config.yaml
num_hidden_layers: 25
hidden_size: 192
num_attention_heads: 2
num_key_value_heads: 2
head_dim: 96
intermediate_size: 768
vocab_size: 2048
hidden_act: "squared_relu"
norm: "rmsnorm"
norm_place: "pre"
norm_eps: 1e-06
positions: "rope"
rope_theta: 10000.0
rope_fraction: 1.0
qk_norm: true
attn_scale: 0.116
bias: "none"
tie_word_embeddings: false
parallel_block: false
extras: ["capped logits"]
init: "normal"
init_std_qkv: 0.0301
init_std_o: 0.0301
init_std_up: 0.0301
init_std_down: 0.0
optimizer: "adamw"
learning_rate: 0.00275
beta1: 0.9
beta2: 0.98
weight_decay: 0.092
lr_head: 0.00605
warmup_steps: 215
schedule: "wsd"
decay_fraction: 0.496
decay_shape: "sqrt"
final_lr_fraction: 0.05
batch_tokens: 32768
max_seq_len: 1024
doc_mask: true
train_tokens: 258200000
max_steps: 7880
dataset: "wikipedia_en"
MLP neurons of a small language model. Each row is named by its layer, matrix (down: output weights) and neuron, and shows model dimensions 16-143. Each number is 128 + 32 x the weight over its row's rms, rounded and kept within 0 to 255. Numbers have three digits each.
A block is one neuron, or neurons of one layer that tend to fire together. After each block is what it responds to, as a language model described it from the Wikipedia text at the highest values.

L17.down178:112141121096114079044082144115082177161153094101148080156130172064122126123109111120157135187186100168132120155146084134123153173151100120120122118119089142129137137138171125100135039141122133099125139109091135126130168102096145147142161141121144148086142066079135087173171127105170170192129213186108105135107148138134157090139119077152118114075154158173170146151073191140093122181087
L17.down397:121159167118099089123181132179152070072121124098159149118111197170144156176131070132146155117145136170124113143146172156110054102112058115119137065178147075112167199173114089121110130120133092131137144154100137102102131150175129125142119122127123102175079101164124157139128133142078126089173117145110135177126155115164104117210076123190107129190181123198074154113093157179172128163103
L17.down556:120120150129131101131183172108174093132113075103098142176175144052168141063079157160138139092182156083133156130123122170202070191141162150133130098104115071129095122141124123144110096133090098112185113125139169149093131147138168161108150143134243143143129172110123126150134099169062111091115117156154111133142153183106148146169104126132104141129156122146165137172065234139181150165137
L17.down630:106094129094138122145068091134153150103165138143088126131149085109150100135112129144112131175186072142067071124124146198162130163067109141140133145163239080126133148117108161132156152152102175097100147189102129100097130137130126173098146131141126147153188181125085063176137088169084139101143101159138109182087095160138194093130127098088105168147126124068120053151171118124155076142137
Description: Table dashes and mid-word pieces. Fires on the dashes of Markdown table separator rows (|---|), plus mid-word fragments in names and words, e.g. Ja-co-bs, Rus-s-ian, cass-et-te.

L21.down199:127125144146149134052149100170163106166119167179075167136142146106115173081177092145091155112132128090154182166130171117174113173122154119136134161090180092165095141092123129153093135140062185107102079172146107101124105187147115157103153140133088140089124120121150067127098146096136134174146121161136136140172106173088109163089139099148108116124132158179117112230094182156142137132110
L21.down376:167059103083124078151093102125089166107161171127095107180113143139075157128121140151157144108135144095111151162120147113116097088120131068145125158164144146102133164095039157063112114160132165139083129115162091094229129106094190060107125117153150093088084094128155178056089143158096116173106113084156145123124103067147161095166175168149161164069132110097127131112139133090146105057066
Description: Mid-word fragments, hospital. Short subword pieces in the middle of words split into several tokens, strongest on the "p" of hos-p-ital, also op-p-onent, come-b-ack, rehab-il-itation.

L13.down67:192121151157145132164138164147129106111140127118201152118155137171163027146156141085197169128138133131140197113154217104127173120058111116144153185068093116121143180127135178110105147167113100174105170157146096159142170155082121106128125085138100129190148104137140167081151114143156153151179159084106124134137136140135117103140155161134098167145111187110116113106103087169165103158110
L13.down214:198171084131116051122093097105056090100121121161113134139138113122114134137153115057158098092078144145116074208139132115087048154141101141160120153145103122160170122126124184127026113140059113115133120154123132126122084129144152097162129126103135163112070114147122093071129152138155146178101151150138119108170148096084154179117105184110115077152147175132138129153120215103137141123090
L13.down276:066141162104120122108086134154100112157176138095058132144158127117173174161144082171078101127081137116086134144152138149184119156150150134152078102127142095148095073144128129099101121099106157112185111195134125194094146128167147070093166153109109158092119111154141122105158139140133097156121139118064087122111165067065180129134118118116114168125174122118166093081164109106155166167104
L13.down320:129151092142170132148148176113125084121135145105092168124109030075182148182153100126154056089084170193112108138128102126122186144118127080143071088154088091209157158104102181154139090094090158129173109159121099162095168123057122148076129163063166144119177160128170157136121139118135134128080110137105101117095128095156170111103126104079079145115136161185121149125084163114159129161154
L13.down325:163067187112113045138124119118121123177170103136132092156145140127159098139137101089144057050065122099128090163071183137147105127156143157134082102160148156177103151189121114204110125150084063103160138161158087130150155115083132156103119177125141140096126095137111128133058110096121138141108129112058084199120190130074158167121110128120143100135151119087155115194084133080127113164114
L13.down385:050101097093116137083173094079136171060181149137143133093085122135158159150126138102124127167158159137101093131142093114100092157093104122148157131129136133089101148110198176116127132135085161109110103093087104173098101173092170150146097161157143102110164156120188096099153141137144059154114118123108163150168134176082129137164087128086166137164074184142104117147073145160128111167201
L13.down462:105123194112077143094140141112146138100133118100154050119128112116150123146143124118153091089112160087134137123134128104126144158178120058084151121117079152103074123129144144125098170079138110090116102149086137133130108161105081116109118132142079153159172171152090118162108160211122100113190127084098075116164065141121186134083195130136119158119105152106142140136096146088143113197073
L13.down642:069121168124125163033151104158123097121175135132160146122130050126118140200110165194081072106120099106129111160133142141143038132162076098112151116145163195127116139093106084092129100174084144045134121105097150111135113115074146169124092150138082114149138088098154098165124133103133141117091186113126155132163151103126111092117147093133143124062173147129099147101182106128088113108143
Description: Mid-word subword fragments. Interior pieces of words split into three or more tokens, especially before the ending, such as ef-fe-ct, ob-ta-in, def-un-ct, down-lo-ad.

L17.down348:183106124094101028128177143177136157169085131060115132157128102116145158150134110123153125128079126173135132114122113144096138112075184112106114116114087112191021121146116180145138166168136120091151096159178099184144190083173149130133180127095135142143157107215132195122154126160168098156100131110082150147081152086095166165172157175162127138098132135088150122154083136137071120122090
L17.down357:139102201223116178123128145152143096155120103128124146110158082140122139180090090163109148165125060171154117147069112144130132135124168095140191134088109122133141137151125096122113129105180098100163147185090090050138132106119151134148172134154087155124109088132057107132108121176113074172081105102119107127152105114085162099135145104089124135138166148128157153163118118187109119132140
L17.down711:129080143112103050140163091200139077160113073147109163182096186151139108128106118165143122126149150142124114132110167157132078116150081137133092166153088125133169122124110087128120136141081117091126137135107183119185162188127125084117082158150118131156138124147117143116129096107183105097121138083118115154164155130119165155136177128117160131116102142157106129181120186168159118159102
L17.down748:138117170110104193194060117141073108121046148065151181133105138113164133097072115153107120161119172156130126078140163151100127112105175161107114139133085180146142104159090182132145150182097105111157148172087114096107118151115094110120116114109103082139096077100199192135081165126133110173183102083133169128085130101161165143127179092171077136126151080135082126065144068107101141162143
Description: Mid-word fragments, participle prepositions. Middle word pieces such as lo in deployment or employees and ic in sufficient, plus prepositions after verbs like caused by, led by, ended with.

L21.down193:151148113167107163148092179031105191125140165149097128175159134073119141082105152103121065131121155155112156099123133112125083182088121065136097105186120183162117154146108142138120115119122162125140118200158138104104126105151065160098147120124136065197082130120148111135119141138126111126153120180062145101055080098164104137116121097128106141115131126073140155100167062092149133168160
L21.down714:101157083107109103093113167132191170082103160144091125128151151058065171103158125105142064139162193148098146114172159109126050109148125115090167090138105133083139142086149116140121110147139094119115101140134115126110119145175073136110205043145133180153071082140127119153075102161180119124096118155140088064162084122133127128154107152197100076125109088043119090097193081148107064099178
Description: Comma after noun phrases. Commas right after a noun or noun phrase mid-sentence that start lists, asides or clauses, as in "buttons, nickel", "revolts, e.g.", "antagonist, or".

L13.down88:170146194139093138090108086139103109166139169142058122056131139129170090104110166150137098129117159122036131161142112125150138146134085109153081182167108069131144156143085133166114146114103129122102153091154082139156127144119119084116145113153133139194138158134118190178114111069124152170151175139092106126126139178062111096181069128130183099122085102133164103119150171162109148114090
L13.down161:159141129055168152115126104101164160081101076145140199087144182102169128130143109100170133197179110174162139115132094141129126157080171126108123149210156060132158061094153121116127103132116154174145152139175194108082115120090156156147145187143161154106087148078153187132151082130064160100117112153177153149132164113086127194153179075086105126155148150110124119121154155106138119141081
L13.down201:102121112154111160072049111082174101116146176094136165120123122091072139152160131125160102137134078125133147070175091138086158132057076115143082074152153156180145136118142197099153228120179131099151123112110168094086185080138113133117129125062099144162102153132085124111110128103129065077165133129125115158060086132074179146177065111174130178129112150142138122135142099102125101093143
L13.down455:082075110181160146139133095153174152119114153184112156115062158134104156157119079119125164119132152119133147089087091118137131131124072127130144108149125115168100126085182096141102114125106140133113148098166155159152176115190149151100143175205144190111134131068199118082152174092119112140106118172148050170127119191128179103131114130088157149091098089111067199126182126119122048128126
L13.down492:124133113114171141107120096115121126094074189113162142143108082185096193194103047187139124121132071116222120139097116159130154140133094118129106125125139116103098078137093122125087142121042091167173091148135091109130069152110142106128150170179101172116114175090110123122150107097108126181171125186123176153169153132052146158116134155097116088138124112140138119043109160104160130118137
L13.down504:104082106128084119139097085114125136184138112139124097119111104108104132064140094144131068142136159068074181127132100163153061087159107138121105085080153186126079089115127125134109140107145112096136071120086137143160154127094125119180054066112131149176180131161171092154129124124112088116145155164110088129138120144166103162140068152129155124135113114176141133104083149117123110123083
L13.down520:123152132138105147090150189131102139118134149079132170183100117062176137085122171123125147079107128105146130116152085202128129116113176151141167040125156149184099166084094147155142167139100138115140159087091153151142110104101154119115080111136109084125146146131058129106100149145150110155074019103118073140060164119108163129139170145135177092129094134093120202169149191122132066156155
L13.down599:121168113114134116141074075120158129099131094143147094140106138145194153139120108190077154130137052091135203097111184241113108135154140111141167141152153166105120103116137167089099123236126106152157132170113125134071126146122147109079166129170124137172144113137124189136146098110146126177175167075175132101124149131128147106116114113094120123126181094141157156152180127137115148174094
Description: Mid-word second fragments. Short vowel-bearing word pieces right after an odd split in a common word, such as to|o (too), gr|ad|uated, bro|ad|caster, ro|ad.

L13.down44:178115118064096121085135196127126186149113119129100175151133113153157140109148131111163135128152085152146142157091129089132139149165124182151091066179150140140123166110103109136142126147183099175203098086164115144129148079104065184140130125091089102172145201129118127118126082195116119075120105054101148150156121133096157136112112102173143141129112108064120079113102155097114128139122
L13.down61:100159162141159171113063144189151137164149136101140136155163124107087134150088122186143089188143103123083153082135181124167069133106165161116104186100158152149105102134113100161134140118181187114142070143108145110154139156099146104156105081117131097147150146069130150133122097078152116136115148111100149127144133169103165096112098111173080128155115111114111101071110016086139112074112
L13.down224:118097139087146054167083174111176129089148144131088159122130121105150141184051135142098124155132115123117197081166122110102152123125074129127121066089202120138099148120119130125135092162120096099156123130101146070109167074143092163144112168133131118137092134117093179113078079119134167126133086111166194078110180136161139182153154089152087161084154124088108171165166174143163100094110
L13.down415:087103123100117097172090154160128122108119121132172174102079066115109145161155085055075059051099137133097172142131080133175146158109145135198114150167127137118139101103070110115135111203109112116063131123148135145143150148093178117095121173160102055050092099142165115128136107143080078119157072176067102145089187138127158115142090082085087099158154160123129094134097144149163131103103
L13.down438:086124140141128163128131092201163182118151137176103188142100164096115164149162158113138121091145139120120050091155157149119119167156082134133114078119136122132111115071147105131050149192144130112122069181163126131101120096095134151080135199118138146142089124129160099149147132156088148102085092147145177117149128091088140110132118116118169146176146117104186077170117140170131085063110
L13.down629:139103092094115099184199121056120130106146117101138146159140172126144161139125166137137117078115113139136151137121136149174105122132127102092117152064133197113163103150095128153106168147080093116127101134100130106155101131152142111150063132140087133144184126116148053129129138174120144074040139211114124147102088123145148139104133083098157143093145125117125167099135135136123111084129
L13.down635:149102052127182117102133136102137106094144148123172174148050133114088178104156166163095067150140152119133204066078068133138123142108157151133142183121132095110140098077086139142072114154072118155180159124145129171127129139108161083150170146156186179144062116112137109115117136151125108127147074122153143111125166109130154133117127121160082112142122151133095188195128110056168072117161
L13.down644:094155115151129065087109124156101117159119076098148089086167119114053107101072144142154122170128171171113164175093158114119171096104094125134195100082118089164125127162109128117088147096138133171117089088173070120153118149157106063174124085150139120106135125137147072107123148131107145105114085146146101074154084110177105135214113112064157127129150187161139169170100176107135110186130
Description: Mid-word fragments after ca/ac. Word-internal fragments in the middle of multi-token words, chiefly pt after ca (capture, captain, captivity), also co in account, an in companies.

L17.down408:181087171124136137134077137118132110106099117090084133112168096119191106168092127163148110084172176120200138070124125145116165093087074155075045160172147125144143146142159126116040115150102093128088150084120094066098101183119162111092136147152122129113124105184166138133115106112117096111127127128172180121121148069116119079117106135121081130069126067045083152063076147129111155078181
L17.down435:067200154181115144107088140155151154117123137121164150113073140093089177131091100143114139149183155100120132087161160158125191126123170126145020173110165127123125149070119048059104171105094110118156103112104129086152140103136125130175120159088121069156159194083148082122117120091093119119120174133123162102133198174113130106109150122154114124133117148082138124079122126132155149066119
L17.down499:133167082142055126076193129186181102124145076107105128100100137160107122130128094082171172122157132185136168156117077126127129133159167146138086126162130098146098103104065108102124108098077130156160119135120117111150155153150138208139128160130088133116195188107099092158131121103106133140131162126090090083149137154076167135112139089156152078102151163160143176112121130147148075049160
L17.down641:153133122121115151119164158196150148073183062164146138133132084121147122159154120166169125147126112108128161094144146184100114081223162181048122164144179155196116161084074116104095120109164112159095080091137088098129176144141100134091117145137128127129123158045081117193122151161129131141094189081095118144105115160092157124145102129147174130085162137148169141193166112144139103143165
Description: Word-completing subword pieces. Final or middle pieces that finish a word split across tokens, most strongly "ct" in architect/architectural, also means, remains, captured.

L21.down65:126116177116090112150083118146087138140115088130169116130135139059128102118148112151181176135161138091143137154068178126145117109157127106131117134089101107107129133114052118164083147138114078155168117169111113106091050074132105141148112094113134176087182111154182099184098137112086105182104154111156129144126118115156162110107109148116081117130144156157195068122092179102140118091175
L21.down356:150137132071150186149139144149119110133212117099130129160052090128118116147099184147136164119124148106160114135165159190128096167167124127117167139118151149101135123134155126208188128131068110122154177161064130085095108117096141065169127093070145123150113131157156137086134129123167144124071167145121118072144165130100123120136113143108193135143168126138088102155093184178114119134139
Description: Mid-word syllable fragments. Short vowel-ending syllable pieces in the middle of long words split into fragments, like se in Re-se-arch, co in ac-co-unt, la in col-la-borate.